From a checkpoint of a small transformer trained on Wikipedia.
Size: 4 heads of 64 (2 for keys and values), vocabulary 1272, 14.8M parameters.
Architecture: rotary positions, untied embeddings.
Training: a variant of Muon for these matrices, 3975 steps.
MLP neurons of a small language model. Each row is named by its layer, matrix (gate and up: input weights) and neuron, and shows model dimensions 32-127. Each number is 50 + 10 x the weight over its row's rms, rounded and kept within 0 to 99. A neuron's up and down rows have the sign that makes its largest values positive.
After each neuron's rows, "fires on" lists the tokens most often at its 100 highest values on Wikipedia text that the model never trained on.

L16.gate161:46 30 51 68 37 53 37 60 59 64 57 31 50 59 37 43 57 58 57 71 54 42 49 59 46 45 53 45 54 51 50 51 35 65 49 50 67 53 49 32 42 43 48 45 39 54 51 59 58 57 60 62 51 54 35 71 56 55 38 67 36 53 52 60 56 60 48 47 63 55 26 50 34 55 66 46 68 51 63 55 75 51 55 46 39 40 41 45 46 54 44 54 57 59 31 53
L16.up161:38 48 65 43 48 59 64 47 53 55 50 60 38 44 35 51 38 48 56 67 52 43 48 69 42 49 30 61 63 51 47 67 29 38 57 62 50 50 48 58 70 41 21 41 57 62 56 54 59 51 45 53 60 49 41 60 46 26 47 52 27 55 52 54 55 44 59 65 54 54 58 43 57 64 55 56 39 43 59 59 51 55 43 58 64 31 53 56 40 66 43 60 50 43 40 49
fires on: "r", "b", "v", "igh", "ons", " ex"

L12.gate223:41 56 54 63 55 54 59 47 55 57 40 48 55 50 65 24 46 55 58 67 49 52 38 49 44 53 48 30 44 43 43 37 49 68 57 43 65 61 39 60 39 24 52 34 63 37 37 34 46 61 40 48 49 82 42 60 50 49 49 46 53 47 42 48 43 45 72 58 46 48 44 57 51 50 50 63 75 57 46 38 55 44 38 43 52 59 74 58 38 41 42 54 58 56 38 44
L12.up223:52 59 47 51 62 59 57 46 58 56 48 57 71 63 54 36 38 40 53 65 43 51 45 35 41 70 50 44 48 44 36 54 51 60 48 59 55 50 40 68 39 45 34 42 65 44 40 30 54 50 41 56 46 64 45 63 35 39 33 45 51 55 48 58 53 35 63 51 39 54 39 50 47 49 69 43 67 54 38 42 40 45 41 55 47 72 44 49 37 32 43 56 59 76 47 69
fires on: ".\n\n", " |\n\n", "\n\n"

L13.gate420:42 44 53 61 61 58 58 51 50 43 51 40 42 50 65 32 60 42 59 57 39 57 49 62 46 59 62 54 44 45 72 66 41 60 49 51 37 50 44 31 47 41 30 49 58 45 51 36 37 48 62 49 43 25 53 44 71 47 45 54 55 53 49 56 65 50 54 54 72 59 40 56 51 59 36 48 52 56 47 56 52 46 46 57 35 47 49 48 54 55 32 58 57 44 54 32
L13.up420:55 52 56 54 69 71 53 48 64 60 51 50 65 49 52 41 49 42 45 44 37 23 54 59 56 60 75 48 46 45 47 63 56 69 70 38 57 53 40 50 38 39 49 44 43 59 53 46 48 55 50 43 60 50 66 33 54 35 43 62 48 46 54 47 51 61 47 55 39 57 46 64 42 50 28 52 53 63 38 49 45 53 63 54 59 57 55 35 57 26 41 57 23 54 42 67
fires on: " o", "ir", "s", "T", "O"

L3.gate33:47 35 62 49 50 44 64 49 49 59 55 65 42 45 40 63 60 47 36 62 55 42 37 50 41 53 35 47 62 62 55 70 54 56 45 37 45 54 55 40 68 56 59 56 52 32 32 40 50 51 55 47 36 67 43 52 53 55 37 41 54 51 59 41 34 55 58 55 45 29 38 71 44 39 54 55 58 40 40 50 33 60 48 51 42 61 47 73 69 61 56 53 53 37 42 59
L3.up33:48 36 35 55 76 44 48 53 66 37 25 58 54 64 49 49 38 42 44 58 49 52 49 53 45 47 52 41 56 52 42 50 67 50 43 60 41 47 64 37 56 60 68 64 44 59 49 34 50 50 46 44 46 33 35 49 33 53 66 35 63 58 44 35 48 38 50 45 41 50 39 56 51 50 39 41 51 54 27 43 49 56 34 70 31 52 55 43 36 64 63 63 79 48 46 51
fires on: " sh", "h", "hy"

L4.gate355:64 52 55 47 42 53 44 34 40 40 56 36 63 60 55 34 26 61 54 70 47 52 47 54 46 56 47 52 56 47 42 44 40 58 59 37 44 44 64 50 41 55 39 43 47 47 54 56 52 46 44 42 41 60 50 44 43 57 44 64 42 54 51 57 33 60 45 57 44 56 38 69 43 43 57 52 42 35 41 51 52 43 53 43 39 62 58 49 63 42 48 44 47 39 47 38
L4.up355:47 47 61 54 55 59 35 48 60 53 42 29 60 43 43 44 27 45 54 53 61 43 57 56 53 50 35 35 56 41 48 59 39 36 60 43 44 46 52 50 45 54 60 29 38 42 52 62 38 62 73 60 48 53 37 45 41 62 41 38 46 62 49 44 41 37 58 58 53 52 28 37 47 63 39 52 43 41 38 37 59 52 52 48 38 36 49 51 51 42 56 56 52 42 42 56
fires on: "cc", "inc", "c", "ec", "um", " acc"

L4.gate44:52 47 56 27 39 66 57 44 45 48 46 52 55 53 51 59 45 58 54 61 57 29 45 64 50 56 41 34 65 46 75 50 55 43 83 49 59 39 35 51 39 65 30 48 43 47 42 46 51 56 46 37 65 63 54 50 40 49 52 50 64 50 51 46 57 54 48 59 64 62 34 45 46 55 51 49 32 53 49 52 42 46 58 31 49 36 41 51 53 42 36 43 52 43 28 25
L4.up44:42 43 37 25 51 56 46 45 54 67 47 54 53 61 47 43 39 59 46 44 59 35 45 57 53 50 37 42 40 55 42 78 43 41 49 47 37 47 62 38 38 53 28 48 40 42 36 52 32 37 45 59 35 45 40 54 38 49 44 34 46 50 46 52 52 40 43 52 67 67 57 49 40 68 54 56 50 50 42 48 57 45 22 48 50 47 55 40 49 37 46 44 45 65 56 41
fires on: "ec", "iv", "eg", "inc"

L16.gate254:39 40 55 63 54 52 62 38 47 38 60 39 53 48 49 29 59 44 44 41 39 33 73 39 49 50 52 50 53 31 43 39 44 49 56 59 60 46 55 57 51 62 53 43 49 50 42 39 53 54 40 46 50 39 58 64 50 66 36 51 56 46 54 57 44 53 60 58 64 62 48 40 42 49 33 51 56 37 37 43 50 60 62 53 55 66 65 41 49 29 49 52 46 44 65 28
L16.up254:63 38 57 30 49 53 53 68 43 49 45 50 62 63 47 65 34 53 62 57 44 39 46 53 59 41 58 36 51 49 47 52 53 51 44 61 69 47 60 59 51 59 57 61 50 50 58 43 35 60 49 55 64 62 37 61 43 55 50 46 56 44 47 59 20 25 59 46 43 47 57 35 55 35 50 48 32 42 52 64 75 53 52 55 45 49 63 49 60 52 73 50 32 42 45 44
fires on: " to", " as", ":", " of", " from", " in"

L2.gate490:56 56 41 52 58 47 60 57 44 44 50 58 45 36 43 38 61 43 53 70 59 44 55 42 47 41 46 44 49 60 40 53 61 47 61 43 33 35 60 45 53 36 61 55 52 40 60 38 43 62 59 55 40 75 29 60 40 55 57 31 64 70 46 64 54 51 41 46 43 45 68 49 56 30 41 46 55 69 71 71 51 52 41 54 51 59 52 55 48 51 57 46 48 64 67 43
L2.up490:56 51 53 34 57 75 35 40 29 53 61 30 46 65 40 50 57 40 63 56 79 26 43 68 54 67 37 41 30 41 49 69 46 58 60 63 47 63 57 49 37 46 44 54 33 32 58 46 56 36 43 45 57 50 53 54 59 42 36 41 61 62 46 49 33 42 56 46 66 54 43 49 55 57 56 47 46 42 48 50 50 46 53 62 57 57 40 36 50 30 65 64 57 50 38 41
fires on: "ass", "v", "l", "oy", "e", " pro"

L13.gate509:57 31 33 65 52 66 48 38 49 44 43 54 42 56 44 62 48 52 35 60 45 39 48 47 70 53 46 64 49 58 55 41 62 70 25 50 30 50 57 47 40 54 48 50 48 40 56 43 56 48 56 38 49 46 54 51 34 41 46 44 64 48 60 66 54 60 53 34 63 44 43 41 51 57 52 74 39 59 42 44 34 57 52 46 53 53 61 54 52 48 41 58 64 56 48 56
L13.up509:56 48 43 42 61 53 47 44 52 46 42 54 65 58 40 38 31 62 52 49 40 50 58 64 40 46 65 45 31 40 39 47 58 48 45 42 45 47 56 45 39 52 44 61 44 36 46 42 39 46 51 44 51 56 46 37 38 58 62 57 49 55 50 48 56 42 58 42 50 67 59 47 59 45 48 51 58 46 35 15 50 55 52 55 34 54 69 49 43 46 68 69 52 46 43 40
fires on: " up", " on", " pro", "ay", "hy", "port"

L4.gate256:61 42 57 59 51 41 24 47 49 47 39 47 58 37 60 38 43 58 37 40 36 39 55 53 38 41 46 55 58 49 40 44 55 60 64 35 58 53 61 50 47 67 41 36 62 48 74 39 57 55 46 47 58 41 61 33 61 48 60 48 47 50 57 49 53 49 48 50 45 61 51 71 62 64 52 53 47 54 55 61 34 67 55 50 55 54 55 38 39 61 57 52 50 70 44 41
L4.up256:54 57 57 59 52 48 58 52 53 71 29 53 62 63 60 47 50 56 49 62 49 36 48 21 47 35 51 43 45 53 65 61 54 45 55 49 61 44 69 54 52 61 49 65 47 45 59 56 69 56 27 43 61 52 50 36 65 57 48 52 66 50 51 49 36 50 46 63 37 51 53 57 53 69 46 55 34 53 44 60 43 61 49 54 51 37 29 55 37 57 56 35 63 53 42 41
fires on: "and", "y", "ound", "iew", "o", "ry"

L4.gate444:61 63 50 24 43 60 48 52 23 47 64 58 30 50 47 54 35 45 55 58 61 38 54 62 40 56 57 32 55 24 44 61 47 67 54 46 44 35 67 68 55 61 42 65 31 53 50 40 54 61 38 62 42 64 50 56 47 51 44 61 42 64 71 43 59 45 55 32 63 57 62 61 29 42 66 63 60 56 45 44 66 47 59 44 37 53 49 46 58 51 55 54 49 56 57 54
L4.up444:43 44 60 36 54 65 54 46 65 36 71 38 37 56 51 72 53 41 47 63 52 47 47 60 51 65 42 31 31 56 51 68 42 56 56 65 56 57 45 50 45 67 30 56 37 44 66 43 44 64 53 58 53 64 61 68 52 46 63 46 30 41 54 40 49 29 65 50 65 60 46 40 49 48 58 68 36 28 43 55 42 50 58 54 29 52 40 51 52 43 61 51 55 61 45 58
fires on: "e", "ch", "ic", "ric", "l"

L7.gate83:45 55 67 71 65 46 41 58 64 41 59 48 65 62 55 46 56 62 40 55 58 45 48 54 49 29 47 39 34 70 55 67 46 38 40 44 54 40 48 46 51 29 41 44 35 40 63 41 39 50 59 27 50 55 48 53 55 46 38 62 45 50 36 72 59 38 43 50 49 47 70 66 63 46 60 40 62 57 47 50 51 63 45 49 53 48 51 75 58 58 45 63 35 53 40 63
L7.up83:45 41 64 52 64 61 62 56 44 43 48 58 39 49 46 47 73 47 60 27 59 40 53 33 51 51 51 20 50 43 39 58 57 37 52 48 49 47 69 56 57 39 37 45 44 60 34 65 47 64 54 68 79 59 59 41 38 37 40 46 62 45 59 52 57 42 49 47 39 59 58 43 65 47 33 61 44 40 30 30 32 58 34 49 27 37 65 42 60 51 68 40 58 53 30 48
fires on: "k", "b", "end", "and", "m"

L5.gate372:40 64 46 46 59 50 61 64 62 47 51 69 61 40 38 33 51 35 51 47 49 39 30 42 46 58 50 55 54 64 61 54 51 48 34 44 53 48 39 34 39 47 43 34 53 48 36 42 51 53 41 56 52 39 56 37 69 48 61 62 46 59 43 44 45 50 38 55 52 38 28 53 44 71 51 57 47 44 52 53 47 63 47 43 68 36 48 55 58 55 41 50 37 44 43 41
L5.up372:53 68 50 44 63 63 59 52 60 71 53 80 46 44 50 45 51 36 53 50 50 47 43 51 65 51 59 53 43 53 57 76 67 58 37 45 44 54 39 42 49 61 29 56 46 69 53 41 54 50 64 44 50 51 57 51 47 43 38 44 58 45 47 59 59 47 54 23 49 53 56 61 41 64 53 53 54 47 40 66 51 48 40 41 70 65 38 42 40 56 47 65 36 38 51 43
fires on: " o"

L13.gate183:50 51 57 51 68 50 46 32 60 41 65 55 42 25 55 47 43 51 49 60 49 47 37 51 48 57 31 42 52 43 40 50 33 56 49 51 61 48 45 75 55 56 42 44 75 47 40 51 45 51 59 55 51 45 47 33 38 61 54 40 44 39 40 48 37 69 51 33 52 56 62 38 50 52 54 60 59 34 53 75 51 56 62 48 39 58 62 53 60 44 56 40 52 46 31 68
L13.up183:64 62 44 47 52 47 63 74 53 49 44 50 73 59 53 49 32 43 56 58 40 52 53 45 53 46 37 35 31 28 52 49 54 45 63 56 33 49 39 55 39 56 45 58 44 42 66 48 49 47 41 53 58 56 45 59 27 42 40 38 44 37 46 45 50 45 37 34 42 44 46 51 46 43 57 53 52 47 46 54 52 49 52 29 46 48 39 59 45 43 38 52 53 54 61 66
fires on: ".\n\n", "\n\n", " |\n\n", "."

L6.gate179:40 52 44 38 34 52 44 40 53 44 53 59 63 36 53 50 45 58 18 52 58 38 57 48 58 46 46 29 55 41 49 61 45 31 45 31 51 59 47 39 53 48 38 57 62 52 63 57 59 37 55 43 59 50 70 47 53 49 56 64 47 58 35 70 32 54 51 47 45 47 55 46 43 58 49 34 48 44 62 50 51 47 56 60 38 60 49 58 69 41 54 50 36 63 58 60
L6.up179:52 52 51 34 35 60 40 49 46 66 65 54 51 35 64 42 45 57 52 57 38 51 45 58 53 46 47 36 54 45 47 52 48 46 56 50 34 38 58 36 40 49 48 69 50 33 64 37 55 61 46 59 47 46 45 57 62 46 60 40 68 38 38 78 45 51 38 55 40 37 45 41 52 56 41 60 63 66 45 52 39 64 58 55 44 52 39 41 47 47 58 51 53 51 58 53
fires on: "port", "ion", "ess", "ant", "iz"